{
  "learning_rate": 0.00117,
  "beta2": 0.98,
  "lr_head": 0.00579,
  "batch_tokens": 65536,
  "max_steps": 6360
}
MLP neurons of a small language model. Each row is named by its layer, matrix (up: input weights) and neuron, and shows model dimensions 80-271. Each number is 128 + 32 x the weight over its row's rms, rounded and kept within 0 to 255. Numbers have three digits each.
After each neuron's rows, "fires in" lists the words (lower case) most often at its 100 highest values on Wikipedia text that the model never trained on. A number after a token or word is its count.

L5.up116:104123058084114135177094078083088128154123127154143089102121109098094157090148088094114161129114091134153098162141140085101175092117148122126102100106127125087174122183152125062141112170094215096161160149098111136184085147131180126137153163159134130140093159121134144116090116109139171083140077060080127049131121151174130104157124111183165096165132143140101138128100182151134145125131149101169155145143139101171153140140062129110151136070120179134095093173123097138194078136113088146176161130174143140167198052072177197184116118156119138174138124094097153091143148145086142132
fires in: "many" 15, "several" 14, "various" 10, "few" 8, "among" 7

L5.up383:145125112145158097108123094150137118153158096113135145112159124108106152127137185164160123142196173102184131150167130086056073102075136074104140081115128112142120078116119095130176153106096131145059112140162159065158136065097106073128081159187176138146129078136090167093137140149053109133167078095085148168119196097076138125114117124146176151166084158137170130114138144176118174172145115121183156088125123123106117121135109181108157130165147111108125128168136117081135103155201139146162168170119111139100104114079180141114207117045149147154185158147125163109140164135126134172
fires in: "de" 22, "goals" 21, "auxiliary" 5, "vocals" 5, "deal" 5

L4.up69:128157084110108158064121095082076127153049103067090123119178116138074191124123157102112088089151179106148066085182119171158092086075114122096121130080108138155144183203104176172194098087094175128062116139136174104161146161168133193148152210151122127117160074059164165098117138192104116071098126068112214103098119127104133162107137108227127150105119044128118107140152105113147165111155154088175115112101135116141157161102120151075140201113140169148127149152076084166131074094124160124167106110167130121084183134157171116146124131185144148124150127116185119118072119167086120162
fires in: "more" 31, "ajax" 9, "no" 8, "further" 6, "provides" 5

L3.up354:140090126110135173192081098126133138198092114099131070167122169126084101102104178096122131112153167147141099145124106183145114105185134150089112016125155141135116141152069058121154159127151116103078113108133073133174101102106148098131143136147149098164190134175122152090140162155124136155148098138111160128161094150130201112165109120103174090178131087148125089148126111120137142127166151137072070078120105111093124154135100152100108123196120171085148158119115170118090196124113146098190090152061140126143105097131157142142153226106117127091112169109144107158144140122113056139
fires in: "well" 23, "together" 11, "taking" 9, "role" 6, "during" 5

L7.up229:112097109161117066119093160150102130167160106192169120129083125157114168129224135134137139127155138160181150125087085091103113118139090139132134148094132119112176091139138186092108107081135154120152166134181159109169088077115085137139135116133091106137151131181114112121146099191100196164126097117166174142098149105083114117132159103136167098101068109177116062126164106154172124136140100140173174102151148158103141145109117126080142078124160131179155161118091186120124123172175181101111105143105134185091185111109109125087145100115132128168181180153148166131125155126127114065
fires in: "united" 46, "bronze" 10

L5.up915:164162111135147188116160109124121134148157099125156127115149182149058123100166127134133125133054047174204064094075086131133102140101164074119093084120174150121100091170186128162132125067093155108110077059133202095106121138085067131094146196146132126134087132157123159060106121094128115134086180125114124196120157124132153144097197098142123068137146066139157136149118097160109107151121124138161083144081084143149104137198134118112193180127072170155125112195142148105124110110128136154164098164149119107146141114097166129175081105147112128096144129120158115075163110116101090160
fires in: "of" 44, "score" 9, "chief" 9, "weeks" 4, "colonel" 4, "standard" 4

L15.up720:115107121119111054166115110110074143139123088179093105097133090108144107164109189101146130136117172077082142089105122126060178121168071093121057084142093165088118129111135083131073131109125090157102078114124183219105114150121129190109197194151091098131142088130171163150071124148138099192156197173072156082100210108121149152100178152154122144157096081137174113112122113123141128105122201129110137105134190087105130162207077112125120182143136105098177183140115082163129085088167174065171118119113060079160151088078186119103126133142192145118164139114082138108189137148096092131
fires in: "high" 31, "highway" 13, "low" 4, "secondary" 4

L15.up1019:160163085118067168147153170059097122134167099100176147099131070123091095129146159170151180154164130138117181158157126114203103147142119118087131139133093153051120143109104133116132137142164103115140156116130136120164091157117131167168167146086155136120142114136114140127128129212129164100166149060091172131111089061123154117126163133172121140106197166159136106138143074164163163099063075101127150112136144189131134196106087157144172173182181203130102069132161169180104108036170113110123106104133088101183066114122143112105145090134144116121115187084111079135101174101124154117
fires in: "early" 19, "a" 15, "to" 14, "and" 7, "see" 5, "later" 4

L10.up719:126136181127127141101158144094149108152125119078158069098163123142138133138119144180142133101109142125144050102120129126090192095111193153136154095122177152158132071138123168135179142129093114103153105192173194165142125136110194091096183168123124155172177103131142132112167144121108155130118123139045170177171144094153045136160098159129126111116178110125120068176096112074124128154135136164159107101102139137119157154164135126105192167191112167056124117076132227056146132118146200101130121096132108147148095082143093140086086148063109136172097137147171162038124189073095135101
fires in: "one" 25, "i" 10, "everyone" 8, "every" 6, "each" 6

L3.up913:105109108115085071054088090094136130131105131138153084121164115112126102125133102160108162185087087073175150103167061120122159107135130114115090165109123118148098084149109084109163102112130090196131108152142180058160088111073102155169116130130139113171116137118116155112092127154128147118101051138120135156100172154137092152108103103136149145071070133103153120120114120116153100176177094155110121152112177075124144153151139152139163110115220068151145155104088119162177126089163157095135103151123160185173140135143197174091126094127145109195141174114056185091102135109147101163
fires in: "area" 19, "large" 11, "location" 7, "of" 7, "railway" 7, "population" 6

L10.up695:174119153107164136114171147139085119144096152077140120198168124140111101142139126114158172091160133120061080116131132141121146142121184151137126173140158168098117103128128184130109037163151120098148107063118129137127142193180174135145195117163065167141166132101125133107116126099195107085119149128124209074142109115110183069164093136097111162172100116105122158177222125158174114135069113153140136154109096139141148105142141115159164151121096156101130148147150165117125166047169107121156122143084125143134052111171133076084086140118119177130157105127126084073130193136136119108
fires in: "years" 30, "raf" 8, "career" 7, "also" 6, "months" 5

L4.up1109:088175138097110150089094143184088116116118126125094080103135172138143119147072169096156150176116107111108110083156116190076142144117121151114161176094145132135166137150113141095118077143106149090124065157127141054132100107160165111144151157165137095150141150102117202091115136121093118093119143106071083131143098093128102131183137129094105069109114103146142137194172077176118136148186140099114107178164146154127160110137171147113113146149114060131195125183107102126113168177170135102193049101166144139142120125141158095100122159097114117178180145069078107111088194121155097103
fires in: "december" 28, "march" 16, "january" 10, "court" 8, "may" 7

L7.up1086:146139066155132143165125120134095131160066114109162099098133167115065150087065111151150100114084105112126143080116113130135118071135158153104149155104206122165187123144138105144186082106051178130153152101158181130172111115145142120111108160120125115126057073112117143128141119185220131112118093089118197120120152130126118118141163127108159120080134084150126151108101123126092162107103121153206126097100103085112132183125137159071112146133111131150103123121080148092137113074117152158062107079149148192130122144161112097166078163138102138132159101115147145134101161117110109202
fires in: "further" 9, "more" 9, "no" 9, "total" 8, "additional" 8, "its" 7

L3.up647:125140128109117186101069119135060136163151099177109110047110141131116070116117154128175153142093099192164153120123106136109190099165111103136090132126172140108163136186074119133141132123051118129090060151194163160147048157147114091137156153115083166105087115112187127152102135125188130113118143127132133136116134135105113144183100103129102108097069145133098162151104085183114134131141159103116132196111028154123129124123074156152160169146077101112167110179077155100122124099112089150171105173130093119107100069099170155159138094144113144139152171037142136138125146139122070140
fires in: "main" 13, "according" 13, "major" 9, "mainly" 7, "tributary" 4, "maintaining" 4

L10.up773:092122178163173167147132145158110105147090096125113075080120188097119191115065151074145142134129130186188101124180113147168137121142157147129130158153170118101170140138098068094145118167156140187071109097124098085182134116063157110155093112138113142144092107082187130095172120148118135160150113087121109117103158149097047111160170110110203142137173160170142122095160090135162162184160122127090156129139102090077119159110155075065146138098074091136127092156131078048156114071111113081122083137099140156188093151124053112146146176103141130154160141073072091106132166107098127169
fires in: "history" 19, "some" 12, "first" 10, "product" 4, "products" 4, "also" 4

L3.up193:108084151140163070057180073159140141136099098118146150093127125090069192118168098134151146098140132115171119088120140160106117092092139122091079096134123108153155196166131134140118105092097113081160038124224123077109116089080199191126154072203142091102190121130102149102090158117151124088136145158159132119109133140128141161147180096144150072056193159144166127111136109131126149165148102108114085091098168098133120166139105137201160125113133174138142089112068212148163169118159102130158199122119117140100097048088128162171112127148153132143121169087141193147129108191093126138
fires in: "2021" 18, "2011" 16, "2001" 11, "once" 5, "side" 4, "name" 4

L4.up144:098114126177103138074152162109156141096098107145137107060087153109138210068129135181104123154102151119145123120070101149161123092127146155158086091108113119164143170096141136071116120098134063130081141171158153097140118101110153161110205131133144159115142136120166168087103235139094114146129141142050135156134174113153162145127157126105126158163122135112139154120125093074148184179101151085155123101130129079198130216131194105164127099125044163114109179163122118124147096145094106170125163063138124128149130146142144108120109167182179089139170115136104151131175110166127120150
fires in: "three" 18, "five" 16, "ten" 7, "twelve" 6, "eight" 6, "london" 6

L4.up1111:151162120148105146181102118098107096157129103122078137099141118112120087063125096134126146123172162141134046083131159152111137096158133163086099141162101160108111105141081108143061103095095177133093084200167121101189096162114173171148157137086088121142165174137168119144132097142156175101173122103120153139147106100114194154135094096167129108105067135169080153178108094166153109108084172127089132179130177097141124141120085102143144089125081131087118140184116108136045144121150093145148130080123094090179111041150191121134093127153176143144148128083074079131174111127107112094
fires in: "later" 22, "early" 15, "directed" 8, "late" 5, "newly" 5

L10.up1049:070144169115161132088107189111082105134128146173141129158123121087118156069122155157087134140174108074181114075133070102117087110089156151113105106081101147145150131139175135126154124163078190071138142053171183132160115116146159112073143143066108124178129099175135130137099189114145135147153155128141118171148134154138102074144171156140106172093123116122080113134148082163139178107113130117126109083151074098164157148131115126130204115135079160158070145089136128096100129115129153111107150173129193121107135085142123135177170093129140115160110112157089128123135222140118139089
fires in: "no" 23, "south" 19, "north" 9, "home" 7, "total" 6, "where" 5

L5.up391:109113138175105125138119116121124157134190154113099103113144096154081161067098142124157172093131166078154114058155127182135192118148164144176057144136172177072126121126142121099140091140143165113144123104096145096171104168125185118165109152127094133133146156149149147123055152140089142141122153134123220089167103140134165144155127127159147087113119094174101140143082076134109147115119147195124111113165122105135139148146200090088179151101095111085201130115060112122118186161148117100174077089129119083127107158168095192168117146143124124139123133132135128106114154145106124055
fires in: "world" 27, "international" 12, "high" 8, "european" 7, "national" 5, "general" 5

L10.up659:123103154145137116151159154120109074104119083080126107135122130128162166148105131118122127134171112101101091126122102175113118175197170155145155104107174150129145150136083092100122121212119211184101042098174095119158120126142159136137150137132205119121157166133138131146169138112157189120142143115137084066140175112101102155119126103128110090161165119144118142138142128153148195132094110164063138143113227123111126155102089075121143149142156161114125129096122142131046115154119075136098103146060151112180085087112116063104082115152114185206182131101108139093102140157132131089
fires in: "years" 21, "year" 11, "days" 6, "2020" 5, "months" 4, "death" 4

L15.up929:112167151157125130155075116083121183235152098155109102119147116109054147071105117154138152126102119120084092112166159129130133119146127116132125119160130142156120172141106140089134159079136161145157128081125157143137146090089222118109209110110074117126131103117083130114126160110138119150085085124106116124143118141168121180068131098117168096081166107128144130128140112110153138153150134163099116096182194092105165116129204188139165168100156173063180103169102121068134152117116098076136151088151105185190117144132116125126101181142084140163144107151112156065111121149123147141
fires in: "first" 38, "each" 11, "second" 8

L7.up740:133095083136108126140216086202086142130170133115129094124165150153139072107096156137127157115109093145102106107084120156194181086102148110119115117150174128133133151117098184111155079209130116078133093099118101136120135141161163228174113122101104148106148169089174105124113115160207195141132166115125145089112111121158101095111078136144120117115116085117138148197154083167154141123116132111108100191072090126105174124111177092116078114096100190120124121132114166140085089097134104115127150066126154152187082113136083120131042153091160212146116091132133067089148132117196138143
fires in: "he" 17, "also" 8, "she" 8, "who" 7, "personal" 6, "investment" 4

L5.up844:158151096076148092106116123098161153097147138142133178130120163109076147077164140108110145145079143109183084153147114144144147159111133059121082119104141126159098101100112075154156175153094106111172096018113129102141118156105112115118151161165165168154103122091145133099030184134160104083144117127144175081099144123121160134092149099170148152148164098151154098131084130126127118152137098121135083095171123112157156125127102146102206115138120176171107082120107162156174088139128142096200112146156102152111127143103155142131108147103069072082145149106169103072143119176101051119
fires in: "for" 40, "between" 10, "around" 4, "captain" 4

L4.up36:126124099141128157142093187111154089087170162137062081101162123155104166115149111162229145123069088056202051121132093117114212094120108089100131076085109173155115092108106175163109103093108056154145087135170137071128079085171122135125131154158140100131075159114131150063117194076167103120162107125091155152095171160127113156126132141141126130153058156151119096154145130057135125131128147124179089162094073111138142125169083123175131203229084114117166150202114119113103086078097117096180116161130125185140126130115185124115175121123140107131178140135096181145142154121067132173
fires in: "de" 31, "deal" 8, "for" 5, "don" 5, "van" 5, "duke" 4

L3.up65:121102154153084137093100154132103131186092187127118120150165111114089158084096100111168190089138078148153106119127127077035083111200139173118143144126126141122126161126096112091098144108172130109131136106140127072149083151133139107059129117107169148138082185083201170132126112156094164127146136095161182130108130084135121126192081108169179134095107170181133132124129093156135157126135149125162127110171131089087095154153136153110097126169102130127164135148166143095095128094151141117126089117087119117122121058120175133124147127033121115170135090166147104081163129076092109162
fires in: "military" 16, "history" 14, "french" 12, "british" 10, "paris" 8

L10.up193:113153116163107175092130157101142094115113153105086109071146135143106162069175119129099123104080104104168089144122093136124157133102159099153118146123117128127118120112164135099167182114136109111145087101164223134149087180120100139134153176062149138099124155131132118111130154174137149134180142115105148130111215129125118147083107094147120167184131064127144102173105153145122121169102160139078110075093149105099153142149123146076191110164101175144150134097142085124155167137136194148130147116154138144174067140173206129125122100081154123127166078145093165059137179106088147085
fires in: "three" 19, "four" 16, "six" 10, "two" 9, "seven" 7, "five" 6

L4.up657:103162153184097129135111161146128124133073140125035073102148100148087073090139172143156129157090149135189151099104144102104150107165139132094153113090169161064145131191072112139160144113034051113100170211129158123190118066118179141136134191124135140164083130127111167171102139140101149131128065120102110169086126109160089110154114099136130151088100133154133102110130126122094115117159166151202133139130139156131165188113125158153136120143083120104149064120033155100138146120100083100112094123166095087098183115144185110138158110157156062123124141156159161117157134163116143145
fires in: "north" 12, "main" 11, "various" 9, "mainly" 7, "local" 7, "part" 6

L10.up1136:147122088167130118115115102127112109169103115120146043141159143051120072112054163155070189113190149125096109105157148131102146108124108113138158082117121171108176154127138103143146113167089162083129098126123180174139164129167174152107159120102118156145084109102170094095128205130052171143106066118084130132135155122139101160135083102114137146120120099109159161137114136169137172108048143165092148140128180109130120104127098090180142105130130130083161152098081111129084074128215153133139177133125035127188088108095137146180114139093121101111139089151162101061093138146141095183
fires in: "first" 37, "most" 10, "highest" 7, "best" 5, "made" 4, "last" 4

L4.up439:085155078178110163138123178125158148135131173157102107097092167113137111117179098131123140148106143150164123077119098132116162097112165163087057106119183131090120089189126071102185114143127128132116148158105102145151127125127136138173091134147104112142166106094112128113032145078155141108117096125138153108144121115102119150087111117124141140206142117137155099099116102101154144136132141147116128116155087129110125095140160097096152140177101141086137132107140157074200097067161085090160103096148113177131100124131089151107141119088139163115129164131193142112094150164103128173
fires in: "for" 33, "after" 17, "some" 13, "there" 9, "as" 6

L15.up529:101084098138151093183136190111157138118119131137120128161163110052111185127154072172134092108130099132108131107092141096141141126143139135142098175154145174149098141163151137116124160093147114113118101071157148109092112120137182146164180122113143127183149101086147155097121154091115088108112118143142135109191136147154153166093124137143149102145099144140146126160123093115178151141116126193072119158122201106087122111128128141117135161103115177078141127142089137075129087138151062094138121129145070171123123129058147208143081134122115130147102187132154138034150120143077062115
fires in: "high" 14, "1" 13, "10" 11, "highway" 6, "shortly" 6, "hamburg" 5

L5.up464:156112095160116128153116120192156104121102165097088123073183155099105081163082153093126115148133123115151048130120094167061125136134179087131147122152107150144157097132112110125177116123152123188155105145134171162125173109103118103130063185067187186116193116112187174147160143111109154156098126158109121085114182089103111154096163069196096129115153126133104134147204108150114141135103132122133134087127145131103141118148126111074189099154162130071185091116075149139131159133116128097183108140113094128105098095135119126098115162044109122119128135124081062105122132091126105164
fires in: "1994" 10, "1991" 9, "1992" 9, "1993" 8, "1995" 8, "1998" 7

L12.up151:127138141135116103059125142140087074178141097159145094164078152103119143078112116137176175125142122156142152079109106115105177073099185164152099149082118178067171126145155079073129153111040131073135115100140131109175107068073146129129143129138125165161108145137106138168122173163139145154170078077136107151159132121101104156187158145120095181106131124137148168133136135176181140138164119139112142181138172102108150111203077131128136132107149065078092156145080095119129072132144136082117151214135125132168122101119108076153091109149119111158131136189125135123112152163149119134
fires in: "united" 29, "federal" 6, "native" 5, "natural" 5, "national" 5